config.yaml
n_layer: 12
d_model: 256
n_head: 4
n_kv_head: 4
head_dim: 64
d_mlp: 1024
vocab_size: 512
activation: "gelu"
norm: "layernorm"
norm_place: "pre"
norm_eps: 1e-05
positions: "rope"
rope_base: 10000.0
rope_fraction: 0.25
qk_norm: true
attn_scale: 0.125
bias: "all"
tie_embeddings: true
parallel_block: true
init: "normal"
init_std_qkv: 0.0289
init_std_o: 0.0
init_std_up: 0.0289
init_std_down: 0.0
optimizer: "muon_variant"
lr: 0.0194
lr_mult_o: 3.0
lr_mult_down: 3.0
lr_head: 0.00671
warmup_steps: 66
schedule: "wsd"
decay_fraction: 0.59
decay_shape: "linear"
final_lr_fraction: 0.05
batch_tokens: 65536
seq_len: 512
doc_mask: true
train_tokens: 347700000
steps: 5306
dataset: "wikipedia_en"
MLP neurons of a small language model. Each row is named by its layer, matrix (up: input weights) and neuron, and shows model dimensions 128-223. Each number is 128 + 24 x the weight over its row's rms, rounded and kept within 0 to 255. Numbers have three digits each.
After each neuron's rows, "fires in" lists the words (lower case) most often at its 100 highest values on Wikipedia text that the model never trained on.

L6.up664:139100090098116133139160156153144151135136155154133114161153126129123108108099102124152115107112071170103096137091127146141142091123116136126127113132155133097151133130101114127144111160153124144108080133127124142145133142153139085106144175137173130151145106141147127175137129120112120126
fires in: "of", "on", "for", "one", "at", "by"

L3.up175:108102148155122123125097100162092147114089101145110090224102135135137151114143132119149161097149138146145108119153097104143062120137086113134135109122148124140135131132128100119116168086130071197131166148096134150120119197150131085128148125166147150099162135136114142108102128118138126120
fires in: "january", "march", "august", "june", "april", "december"

L6.up72:124171114139109085124103152157165092152102128108094160143147087094063162109116116113142146165148146101131127135137085133121127132114137107114053125152158132165096134141140163180127181133135123150121105143108080131096155129133093119132126121138153106151160120106113178123125142120146138130
fires in: "of", "basel"

L4.up719:147155103123146144151170101145124131116144127081102165138102123135137119090138112085088133107128165173133102113146131124144112137125148111137127107120099133108117177110149093138143091174129122162137115158134145161121119151108141125111091162132151143110090115138124180122063127128110143118
fires in: "april", "march", "june", "july", "august", "december"

L3.up606:099110158136125120129141113126082082125141148145126124132134149115104125142082125123197106132110130109145061141164099146140088134139141137111122126094139144148073150135089121101147146118101113150126124143108165072144132110169090144090132097101116132087165134122107121129135153127103098139
fires in: "born", "children", "brigade", "made"

L7.up793:132146110113153143177132103103113150143132112149150084168094129122195137135150116095204148100121120112108109117146151155104116123095104164180170117145112114139139127116158173116139094130114185142154132097089139093156129181122106123130089165117113109130155161106138131087079097131143141121
fires in: "other", "on", "now", "also", "is", "code"

L3.up53:150082111146115138124152106125145175126136140124098117196139122138161076137087112132126099145123117103125124093116143176185082131147159133111161121138122139172108069129140123138119112140117147145131116116124198124120122129154131141141142145098126105162125129133156168148103122118160158107
fires in: "february", "born", "football", "robert", "other", "footballer"

L8.up401:135132131127158136166130099140166118123126120118156072154129157109089137136090166132096138120141142102106132112160137127166144106122103118147130115135148085159096111124129132115112144086147091183110122160125142121184115202114089128099119102130105100158093115163163109158097143131137107131
fires in: "of", "his", "science", "in", "these", "s"

L8.up703:147140145124130121134083149119114142148116096147096146148121129119124127161162129124134125131112104138102102097113124101155109135111143153112151155121141097153111158149141120138120159121139130136077163144113149169132130119158140121110131140146129109146156141133126104119107144113159116100
fires in: "a", "appointed"

L7.up823:130125128137126146142129110131103152127134089164172132148137107122126122107168101166118127188149145105090141141148132138145111123136107143116128116090166119164160104132139126123174172132161160125124129162138139128154165083150150111105095079156058091138147150137142143128119129131153122118
fires in: "their", "s", "his", "her", "soviet"

L4.up56:112111130119162135123158152136126144109126117084112074121104124156156120125151147135133124126120093121144106125109115129114148123131137090157111159129100141113117093198120111144141102152155120133143096107135114093151126132126105114207075095127081154100096111112100147107139133111109126123
fires in: "between", "appointed", "turnout", "hamilton", "difficult", "established"

L3.up368:153145126112105112108135131096145127085122089118103135166141143130126133132116121095157137110148159121119101149132131142106129163140128166124119164149113090139139113140114113127112168143116108108135112084139115116130137141137165140147127148097114115134128110130173136099145178148130121152
fires in: "national", "international", "nations", "foundation", "administration"

L8.up415:176138152130135116098118124124131137100111135082139119171137130126142142133138152097102141128121124116128111066117161097162140110131177078105111130110139080161097115129142117140108110145132147103134144169142113110147136125111127113148106139159139138154129125172156107154109154121187126112
fires in: "their", "her", "these", "place", "his", "one"

L6.up119:124154135102131138135173102151099091136137080147115152133141100163135125106070118134169140153102111113129129137147108094113124128134104187144116139128102130110183086120102154084119092101183145165156101109109108080195160172139138108160156117095106146095127107137114131116122095127148125090
fires in: "is", "as", "or", "alberta", "and"

L6.up528:151137126120104113093120138151159128125109126160125070118126131147103123175124110163161172115156102127114095135159125161123084139137098099114126087126104124174160123143133130129121126177123091113132151129175144129165115169154122110133073121150095149123147121108136125121107139122169097154
fires in: "with", "which", "award", "who", "of"

L6.up420:154150080132132185105124149127115132148127153154116164140112127115155125117155180141141106121117128151160096165099118101179115150115111115139125167134111131105126120133155109155134133080144137133110168143144086104130126114132124108090114151104110143154129148089162145157120175157151119131
fires in: "2023", "2024", "2022", "2021", "2026"

L7.up126:138133095167152133108151167167092147097114177145190158175114127103129111138110109100108156121142118087128089164145108120135132152132120170140118117125084132100133127179166135092119100102158069110147111124109141122163125150162100089126141062095128134137126125128138162087134114133127104136
fires in: "is", "much", "most", "its", "very", "quickly"

L4.up570:142129139150142136142125115111120097144130144126122126167132138103104091116146129120132136154105152138149106129112117110119103162144133136163114148154098142151162118135168133166128112137142089157161148084151160111118132141135150102188117103132082138109142103144135147150126134131122113138
fires in: "in", "after", "by", "at", "with"

L6.up829:117147106179116122098193152111115156134143145156120131123126123104166140130094139149142141168139134135139125077129149104114109137132131144188105141146118147114124124108124144151119091139131108101176119148103079123127116201164130118172135072154131162138134103086103123088146136127108106158
fires in: "as", "within", "notes"

L4.up420:105137110137118124183137128139113144159112130151139147130158120135122105106101156100187154150109165117163092124178053120146147126101107118137140128111172105187136126124147141145138105129168122104161114100126136097072131127108145133135112103109119167128093085117164131137145130123125103142
fires in: "in", "however", "during", "according", "like", "for"

L4.up816:163153099135125140128132121122141128078108098106126160110081134108106140115099113117122133097108158118130128155122152119125093176122136064143147133142110121153163137112084112152134177137122108175142127127143138164126136154118139127135115149095124125123143146110133152134097161094097130159
fires in: "september", "july", "charts", "chart", "ohio"

L3.up396:128116114132152119110088130133143129126130122099126194176113095139138134140115087149079131151105147126166059098117084096127079103096110117149121157179079137144139092125097137126155114116093119125133094159128114120154153126147128139151128152135120130158147119144155121116157142117115091147
fires in: "national", "museum", "hall", "jaekeli", "yala", "nations"

L7.up837:136122118152107148124131109196148143163134128151112121155159089125146125105158114117142136133145121112083105151171127093176129098152135103132120138150133155139107092134173171106177168134136126140146125137123086127118159152171147172141160104152087132139160114164110120119138145129153114116
fires in: "of", "in", "or"

L7.up623:152139128153129095130144087119099128111066170144111094170134146135110144106150134164091133104142146096100140107141127166107116119120139137071154144155119093165140119117120147138133129132102109164141128134167115151120133165146179121177123138110138123172135119116165112117141129113148122096
fires in: "his", "her", "she", "he", "we"

L6.up130:147149098099082157127139155143100130135103132118121129091091113137103168146153145111185107132133134088121135145133118102148136138111073131115123132171162135131158092105160115133106097131115159134124145114106143120091143144111110107104150171127126129122114108098103142117119169136140145152
fires in: "of"

L6.up892:120166148148161126125144101137116115132138172110090112144123121122131133142069111123141151138119151142144114161174110178116100127157116114145091137114134148146115126151157137142153139132195154155123157144081113118188124087181101123162114116152119118158131096169124098121146156111091130143
fires in: "into", "within", "in", "by", "win"

L3.up781:143161134161092100116137100126109171158114154196131159139092104120131099141140122084134148096135121148103164177108176135109105103108193139130111145131123150096127116143124115131158122137143163107152124153123121121116164132146081140127129123133143130131118130141121160081091113147174095118
fires in: "when", "the", "where", "late", "whether"

L6.up136:132120142102135112168124143126154107136050111076083166114149161129115165087129110139120148116121126161080143121111093151103135126133086152127134097139094118128169107139126101144148147164167161176142112097167153143117145129138176099135128099110105095162176121150079135139117124138101114123
fires in: "and", "but", "daughter", "early", "director", "directed"

L7.up931:158157102126124154121125161173144129106086138155083148156146121128129080127142080102166126155174121158132127120155110115153095103124146119135098150119120140150145102148137109105118154137127176156137120108105150112161139111174106110112136112139136120145136156105149131094103114096147146121
fires in: "on", "of", "in", "a", "his", "an"

L4.up751:128114145103109086130121114140170137100156133114140116149129098104114115122094180154100194151137135111168092142126128105094105116138132197150118144164168113121139119112131145139132131105136101160111121149124112114125147154144138091142137122113112125126165146129111101160153158116164165163
fires in: "both", "after", "half", "six", "few"

L4.up247:169116124125100103127138099133156123106171099107145149151144155141103126163112157133161157103140097083142092111110121113172096120095131084164090142143114116143162132132105146111143116133129122131149125125105161151107114103110095120136137110105117161125171121122121189114099136119141134099
fires in: "took", "footballer", "fire", "too", "football", "firemen"

L4.up513:132151125165139160164145108141142120148104170162128134161182138085098049100118134090119143128117141136131108133095146121117111130113128105141164129171138129141103118139198138096143108148151133142125137145150153105129109127115123111133114142128106139121112121122124149148171138152154105142
fires in: "for", "in", "after", "from", "according", "since"

L3.up358:142132171128157093137133133135121067146123079089134148136126119109161130127180124153145124135122128164141103152162144114138103130145167166102115137073137175115099143135095148088099101200095125091168136140121148117078140142191146099131154118110102156097132152115104133157093134129134123142
fires in: "time", "brigade", "made", "gave", "event", "eventually"

L6.up288:138149130156122127161106163088101129106101144136166120119106094132119142109104144148180105166143060135093155099138107094117134101125126186086136132132123141155120134126167154093131120115108140168161123136102129130121109164160157132168144101078088112154119132147116174140129108115127141087
fires in: "have", "township", "walter", "court", "town", "average"

L7.up559:135106145117092112112172136200102144133148121081108093134126146146088158121099151140133146135100129151101119154143081119142124139108107099108143148122125111089121110177121117129091163141114118145089118115085094115161125135155122139125111141117134144167089132131117129155152152127123128130
fires in: "other", "throughout", "others", "background"

L7.up476:129097135078099099134144130131125165149139123112136121096153137155092118128166135168118124092171160119121122080163136090132133137100154114123118129127090154134125153125088156104166096144171087106086110123116120109115111112162110082134090159118103083124135141156103142076133127106142123105
fires in: "it", "they", "who", "which"

L3.up5:150093110138136161158125093093127147145113158136161119105083120153117097133138063107088133135161092131131115147134130146114127168169153125128076178141194146121167135110116121112121165150136163095126131132120125140148145144105114146115057108120162126122129167132126137122153142132129100121
fires in: "this", "his", "s"

L3.up631:209154150155132104125166131135086107109135114152111131109111121135104144120151097107112127116083108132139161103138130097157146121147149128106101131147125129150081147065107112087119172178137123123102150102142180128142106161111107105176130124140103113112138086140114107117085166107126122157
fires in: "new", "population", "it", "popular", "penguin"

L7.up327:127108152123123130134160123100130110142167118093149119092158138127131093091150127145149122107144125173083148097156103113147119120129119097112098160120140145088117137100127110084162094121111146124129108165133093130133162139182138126134133153139119112102109128133109109131148152104171090121
fires in: "it", "that", "its", "which"

L7.up138:148095179143131117131097137148120122154131118103156115106157118163086119116095096125153126136126146118134113141157167159094148122126126118154100132144115170157063126085097126138163140133161129108177151117159103131156133128132106123123121133111140099099137138124100160143192092110194170139
fires in: "1", "in", "that", "0", "embassy"

L3.up942:103122170135145098105131126118115161122152129142107114159101151120127146155184135127137102126097122142145124178124186151109130116075117179107132112186137110145153099137103119154187104131143134128096150124135131084161160103141128097108134099111139140149114141139096145079137131132119115084
fires in: "three", "later", "between", "when", "where", "late"

L3.up108:130158174125167101105158092111153146126118108123127132124096116124126116143146118144154082154126161093101130161097104079127158109121115160146159123128144152081138086138107115211192127129125113142120107104128172149088143117163157143126101195109090149122108129108112149135136146121115181117
fires in: "government", "december", "county", "november", "alberta", "liberation"

L8.up593:124153112089127120100155106100138111115170171099171119126115129098089122070088107116105183131142150143144189113117106119125089133116126140091135119151151114130149148132119107126105140124140131116190167084099131143116122133131167149100099117100134136146164152095130109156105106182114102173
fires in: "into", "to", "left", "would", "wrote"

L4.up206:064120126111125147114111134135123095090132113152101127139138139152107128135165120088148153083127094109081176124146110122137166166124074143162120138134113116131100114145085150139163136115143125112145144116164123134102122159135152099133132155102090114132101148152185055157175103105116149119
fires in: "it", "also", "she", "had", "has", "its"

L6.up426:140076086136094135190121092165110128127150119120111086121137143141165147138126132079141141096138130169127169112159097153155101120095133164149112138115176113138135161142108133099141117136106110131160124127148124133156165156155136122091118157074112131134186082141163106136119120122139114139
fires in: "s", "low", "its", "another", "their"

L7.up457:146145161132174100140114163135110172157116083109110133092123087130142144152111105124083168173133153168120139131165133197131135127093113115155151184113128113147131130118136096131181161126143162174151130143143125143133126158157135105119135137159115127117149078150145112120099126144141084072
fires in: "1", "within", "one", "in", "thyroid"

L4.up721:109161114159120114148109141134127118122111110149163134105084152126151191100124067103142166158094106116138116162108104102118123117079186086134138127134134162113108138125113101141147099130104136134083146149101102112148145192135123141136124151110139118167133128113107130087138154142087103152
fires in: "life", "set", "century", "census", "setting", "situated"

L8.up627:107122097147087127145160132150133092143137100130098156129106158136085113126104152123127132118108119145115153125113069102141119192165096136194136116125119122150157100128111106125107073157082120146119130104137113133176137140104198104118126105167107156115163122126136121096159106140115138132
fires in: "after", "has", "when", "have", "open", "before"

L7.up890:118142121137134099117132133097134103109145130147128110152110141145124108126167118125118152100076126133137091162109128154109061153141126170118163154133132127100083122128174127129137156139125177078106114078122105155144146146096157159159175134108083097119114098110122108151099129098136112133
fires in: "at", "unique", "scientific", "thirty"

L3.up744:099089115101108124134118090097137156107119130176049141134112140121116123117110124145125135132062136102133164098151110139158113112112130146134108143136134134090115117121102105106123152127135122099155097077129195146134143143106120143119124141101150122157112100129129127122096147154155125109
fires in: "three", "tournament", "european", "two"

L3.up219:116138102167122104118100116116122200130170115153109156126130144137072183119120145120146115133118088181151086144156156088099113078146149159118171146138125161134102139123135145144085116110133091142098127096097144109135095122195077128124153117148160097099147112131121094133106150123122148104
fires in: "new", "footballer", "football", "news"

L6.up667:163107105129124149128071163143130140131093147115112140134133149108115124124094125115145123109112191088113157118104127137117079169141154175099133202146116118128137122143122133149138098152082148151081160143134124139123119121129152159116156148131123120153116104125148129182117119128140123130
fires in: "to"

L7.up94:130133139143146095122129123142156159140114129128155094129131162141117106129138129082130092117108117112106115113137102164157112110116127125111106096097085099165177095128138164118113138156123131113141140087178146135172159109116134107103127127107177138174169122082152144106140123130125133140
fires in: "from", "until", "died"

L3.up516:133150088142179122121118118083114138099136091166129144143147134146126102065128112117113131160102090069173118170113133143117072125092113185127130097138126135122108122151121143120129179133105126101153138128131112104105156193159162109155178167137159112156105124149148183106145158139107100146
fires in: "member", "average", "number", "china"

L3.up950:166128125120133081086115104105126142176149131165138094124096152135122148102150102175145123142133124124124118122119082150180099163076171129140123129113133164100190133148108117105096123138129149115115160123135126130141165135103088143081128129123118148155142151116088115146135154109102151152
fires in: "was", "died", "united", "suggested"

L8.up318:152160133092135079123134143099108136137124118133132154114168088109123136142119112107092180128151162139115095089135151091105136150146136139121111132071111195089140179117077094155147120127116068103109112087103142124140108128157103125143137127120096146133125123140120125107166135115138090144
fires in: "they", "votes", "some", "when", "notes"

L6.up437:109170163143132155126130127106104175150148119131139122087153130156096166141142077165074118121127044160140108101111115160131109124130113151115130114142144114173183118126138126128117100115131142108129108106126115146126101130158158139142153171132093126131126125156096145169098134097138109097
fires in: "these", "three", "high", "this", "there"

L6.up798:108111113144106130104106118125134130118119145145096158096085124110149154137108119118157163104159132138134134144102141079141126159101122122163132135127129151124128109072146095120119098136115108114113145176174156121115161158138081111090173108104132147137143108107134164100101151129133100113
fires in: "of", "across"

L3.up1011:124099161139111100128082134123172141156142106126161164143167119163130170134126134119084105123129153107118088122105112126161066091155151166148100135108150117124116116124139109109141127128120139133146145092086125129140159171138104117117150166099162163101111148104109125130087165109074131114
fires in: "brigade", "total", "mi", "average", "mixed", "match"

L6.up866:160138098139137129127156112133142082089132165133139142104172115146106105128121134134141146132131165149144113108098118104148121137128148127188103116156142086126114118132159130108104135145078093125132142107165111123098139134115104120170108125128129132116109154081107111139125122121112098154
fires in: "that", "to", "within", "seven", "along"

L6.up874:114122146126085124119157098131156161127118127099148139122162147157138124143104108106125148138128104125135140104120123143132104107136093173099131125119163097131173124112130106089178165157132151161141134118060149140160102192126144143141121136117129137164148128139130151188135126148134135140
fires in: "and", "but", "three", "than", "through"

L4.up39:152153176131154124166160099147145133159119087133144115110105156114095141106152148131099111121121137124096122150133139098147113096138135151192171128156116090153122114132107138155110120145113106095094123101118139108120079093117074096126108155154117164115204135162152119151098145141091134119
fires in: "national", "brigade", "country", "it", "new"

L4.up951:151170136104141154107100132162089131125148093139072123164157111116114142130142120155139168110114195118123141134128156074130133160132148128143110132110138129122107085162112128126144153148116084168116119107153106160087140177150151119076140149153116083125117122078110119105125102108082095121
fires in: "votes", "also", "pestano", "stakes", "games"

L3.up791:164125140122107112139105106126141119063125115142134127112144162162150115143121134134080154128108116143137128109122124148164104141144087116158133151128133124131150090149085130162127114134138132133159155125138122140139105106172147096120141126095127195119124075134157168113057147173158142154
fires in: "suzuki", "career", "july", "september", "switzerland"

L3.up529:143148188105116141087127169142154086171111118107111089137121120103152168133155104137136147094118139147094111143091121135142091134146134141151117123127117075131124089103122125154172112162123093100156131120125096124119125169147168114139140133107153125092073132122158144145107092121124128148
fires in: "about", "within", "without", "among", "white", "bedside"

L4.up429:152131142130153124094164114114115142158148134078140177085114115174168137081122178098127144075137116142129103144132111132161069147134149121114109134156139098154113151122108098151089121137130125135141139087159130181150121137152162154099117120140089140152154142088110121113130148118100106151
fires in: "about", "throughout", "january", "september", "without", "july"

L3.up227:159136098137116170170130086144109086097093108147121114119094147176102135147163153116117127109081154160154103122176114090128078159138111111143118125135096158161143156176113099097139148149135114146149131097128153140096114122127158119136123163095134154134160124100130115153076153140101121118
fires in: "july", "january", "october", "march", "june", "february"

L3.up310:124129150165113085123136089139135158152135126052162091143134126116120115160132094125126138110103135135206153135133117151121115106152170093152148097118163132146153118110129103165134135152145106109115159074108130129111099141142108142091134088088092092155172126138129108151137117117127122157
fires in: "where", "however", "after", "how", "unknown", "want"

L3.up777:136172141115102154152164163130142137150127135145100120134163096116133174105108181133113139156134121110145130141125109081160092128128135177129136130137181068130120115139137123147157116134102162135144096137111108084076103095106150133145139114137141141162123135096153119118110151126150105158
fires in: "national", "alternative", "missouri", "invasion", "province", "graduating"

L4.up336:153153114111105115113141132130107120143122100094136126127096149114148142121131145124150106076130113116153105146141149129139110127163160165200137116092140142105084096152130131140145068151102122128128117134152127109105104143144140110138131102143091109147157127131098096111174133138132109140
fires in: "after", "african", "affairs"

L4.up880:164120085150098120129124094118146110112102123119114126117101133110122130096168118167181080140110162114147098099116142139164096154147128115151126137171123151115091106084102168090175141130146097148112110101137141126131150139134132143148091140138123112140118143107116136134105184130138120140
fires in: "august", "september", "march", "sep"

L6.up942:138101152058126141165142127150119155130146118072146114125137157116136127139115129147137119134136149137109150078150122092117148137131151118143149166160112112104121118159071127126102088139120081143106146126128161128077154113141162156110111122096161116187155108086119136138136162101138113110
fires in: "to", "can", "t"

L3.up579:128153117117144169118128121164106149115128132147101110165157160121138069159158155094115115146102112088151144141112133119147128142144128089103112117118180120083140120121119095118133120117150142114145145120078127163118140136132157083104127136107133165144101152163104148146123145075132128141
fires in: "in", "it"

L7.up448:144132120111138129109164137090148145110171104128126103149151167160127140115092108155121128125071096158122089129133103122132115124118130141168155120184128085110147102091117133122109125115084109094170141132114141175161109149137104078164107149165127139172175144113125155132115109125118092187
fires in: "against", "of", "as", "to", "with", "across"

L8.up1008:090127138098130151166118092137126144156114196123148128102120137137094140098086115106125142117140128160138133131142087128126127164144098207178120133097073117082118125127123134102102149166109155148150195102125158118149115140124141098056119177133128104120148138111128119173118103133106098134
fires in: "and", "to", "also"

L6.up37:142081115140155150148138157117114170139119131121108125152159131108150160110118136132124132165153118140104130124071078135145143183105097113152145174147139139130116080113112111195143081105158112147116158078120142132095139117146182119132112136112110157132095125105152079122100148133159092131
fires in: "to", "should"

L3.up273:121131121156112131144097144089138149157077123158125139095120118126149127159133140147115150147147108149166118121107124085145140140135138099141121113123176177124114126103083121093062151122178168123149157121114095110161141103172127100155152117077139134107133118124129126183103133144148133140
fires in: "him", "his", "himself", "daughter", "her", "century"

L7.up485:133124088162118096162133155122122162119120173112141123144119162136097142114133101143117120114127128158109122094149121109123144139142169097112137175167152153078120124105139125170134095089107099097106132119155103128141117145146109095105144145138113102128118136168099096120129102131159124150
fires in: "the", "who", "which", "and"

L8.up141:136143135140134144177144133112084138192062116129145122113122127117106116139148144103166109116112132155141133179097118151145140124107125117150135101175104133122110116127147139148161204146179116138181156185120077145110110097098084103156185145080120096115154137162095111111105118131141110111
fires in: "1"

L7.up164:127128112126095100142102146174119128156121159143119120150148082158112090102104123110120134127145142131091153118098164094167118149150143121119160136133105117133135100124096111145163120155144126169113121056142158125107124139146145116101166135169101153134144129163119121125124137118108075123
fires in: "to", "and", "would", "too", "could"

L7.up632:118141120108110135123126151105160157170130161176134127123160117111099159140145130148153092126103124108088098134134128077131106119100133118091131074123123125106120119111169143141100143169151159121114156158101147163144107119162104154135081077120100130155143148130129125127105103109130111100
fires in: "have", "courts", "court", "include", "having"

L4.up294:126109142140114146080123109156162138130119101145109097180117137144172109143114129112118151135104132147140123123127128119114097151132102153134165088157103106119128146139115123120108142140136137113141104095136133137142178110116141132167126138115132133133180106138144141109130118121160118158
fires in: "for", "from", "although", "at", "by", "upper"

L4.up196:134134076154166114131150120152111157111124138162112113127147132128129122134116160090098122121126116147091109159104100082133114108104144104146116128162128160124103127116172113121139144096110100152150159099145161136140120099128148131167143181111081174126128167105137100142138123125105129140
fires in: "party", "2", "2024", "28", "21", "2023"

L3.up345:112079171116136166140136075110135140178154127113156094105175125165098146094118135136130123161123135112153136116084157119125105111116084097155111149163165088146112145164115089111156143102121128100134137117170133107140109161125127131137144066140128140177117113141105113102108092117129122135
fires in: "when", "but", "however", "he", "although"

L7.up864:120096079120095129136166137112160130087127131117128065112114131139102120105138083142128129102125121118132135154196122123161134133143157121096118117130117160113124143141079132116116117129169127136105119078145139139125140136155108165166116187101108112168133145156118147118108088166149079137
fires in: "they", "who", "band", "which", "family"

L6.up213:157139136139184091152149141107121124173167134134164146094144123094121129130122135116109100107118132160097151146117139153122124147129113144130155105154097126160126106101089122125109127133185106116148108130121128111165115177115143136132115134114122134118162138114104121131160123098140135129
fires in: "1", "0", "1st"

L3.up671:147128143135142134126126106157137113138153154122104140137160104114116114102131135078107120131069157132134129105167084125152120128132141148135130123122160107105099072080068136120104147110095090177201119116125147105173134136118093127118128113130139143127121133161150111175116123155168102126
fires in: "second", "three", "tournament", "multiple", "parents", "finals"

L6.up17:135149162108086093138136164117151155153118107079164124082132116119143140080125122105123111153132112110110075115146089134145134118153100093142131135150099103106110091107136147143109100111107199150140143134110110110144167122142118120127127120143149152118117122134140101112121147143153161138
fires in: "of", "in", "ade", "english"

L8.up892:122102111118108140131121155118147104148149146156165166098087076134117109114090132113121145151107135140110118148144113150168098114083105150117117138118096119069129128106153167099112117121140095143139128134164137157099136116158144107175116156153108107193143113094116151094143112143095136144
fires in: "of", "at", "from", "to", "period"

L6.up655:115154126114094103167115127118167148080166154111113158138147103139135098116110103156092147114100107151126138164140127132083107095129122125175122118128182177091145106122157095160134099072119112183168139154137104126111159126120058142127129115123078156152131152080161123108106122129126095123
fires in: "of", "software", "after", "half"

L4.up926:136138105173128110098172157105118105117138106141146151168180127152157095119136135132114125109175123106117138144135118107107129129124129133113117109141127129187101124153074076084130116097124099151193088098179120071180154114163151113137130127103125141153133102114149147089126126107156141104
fires in: "japanese", "california", "japan", "korea", "ocean", "beijing"

L3.up654:116136130113122151120104109128135117120149101142089121113098144159143128126129104143125125106130111118104121108166184110111178108098097093133114142180143088093194148146108156137143117072138133108123164095133140139145136134148069143105157153133197091158118102144165122124147117105118112117
fires in: "he", "its", "held", "it", "hearing"

L7.up487:150108127117152116147132128144134143109135111167143061127114101133053124153152150134170153131155141111100128124101102151156109108096136122125134115093075081132161154176126121133174116141098115145104112139146169166150114149175093085164124087141156131155128085113144143077127115107173139125
fires in: "been", "before", "being", "began", "was", "first"

L3.up486:146094147139144123127124104146122111158097110128103125136086099124130113106157180134123141119140121115128100134167129153130120170134140131164099112127108125102090146107078172108184126145154106095105104128124135127113129142124128089111100126108110049108140140117148135156126112095110165115
fires in: "second", "september", "secretary", "jose", "sep"

L6.up161:139122129146202127135118124124111145139130103121110100157142147185096154138165114145148199096148130126137131149112060147107124147140111165131158114087117127092153138143160114146150121132138138126139107124132167150155122116165083125138120084150117092123148157110155115115116115130137113125
fires in: "was", "also", "been", "is"

L7.up831:095152147140141129120127146156146139146140163093122174135142097107133124147126117145177130120140176172128112108111132136126149131140115138139110138126130133125112148142126136089097140098149123146068069157125142133134110128138103068112082160166128135132151136133124138136145147147143163134
fires in: "for", "former", "of", "morrisville"

L3.up826:129146146193108170141150098159110119137070077084095116150134150100104120177111096153108134143120185153121137160166127129102092092107111119146122169178185083118101140098111104137083131142137120145151119127116165126094124146146163113137134125110117168095137103087132141155189133170129108099
fires in: "august", "february", "january", "june", "october"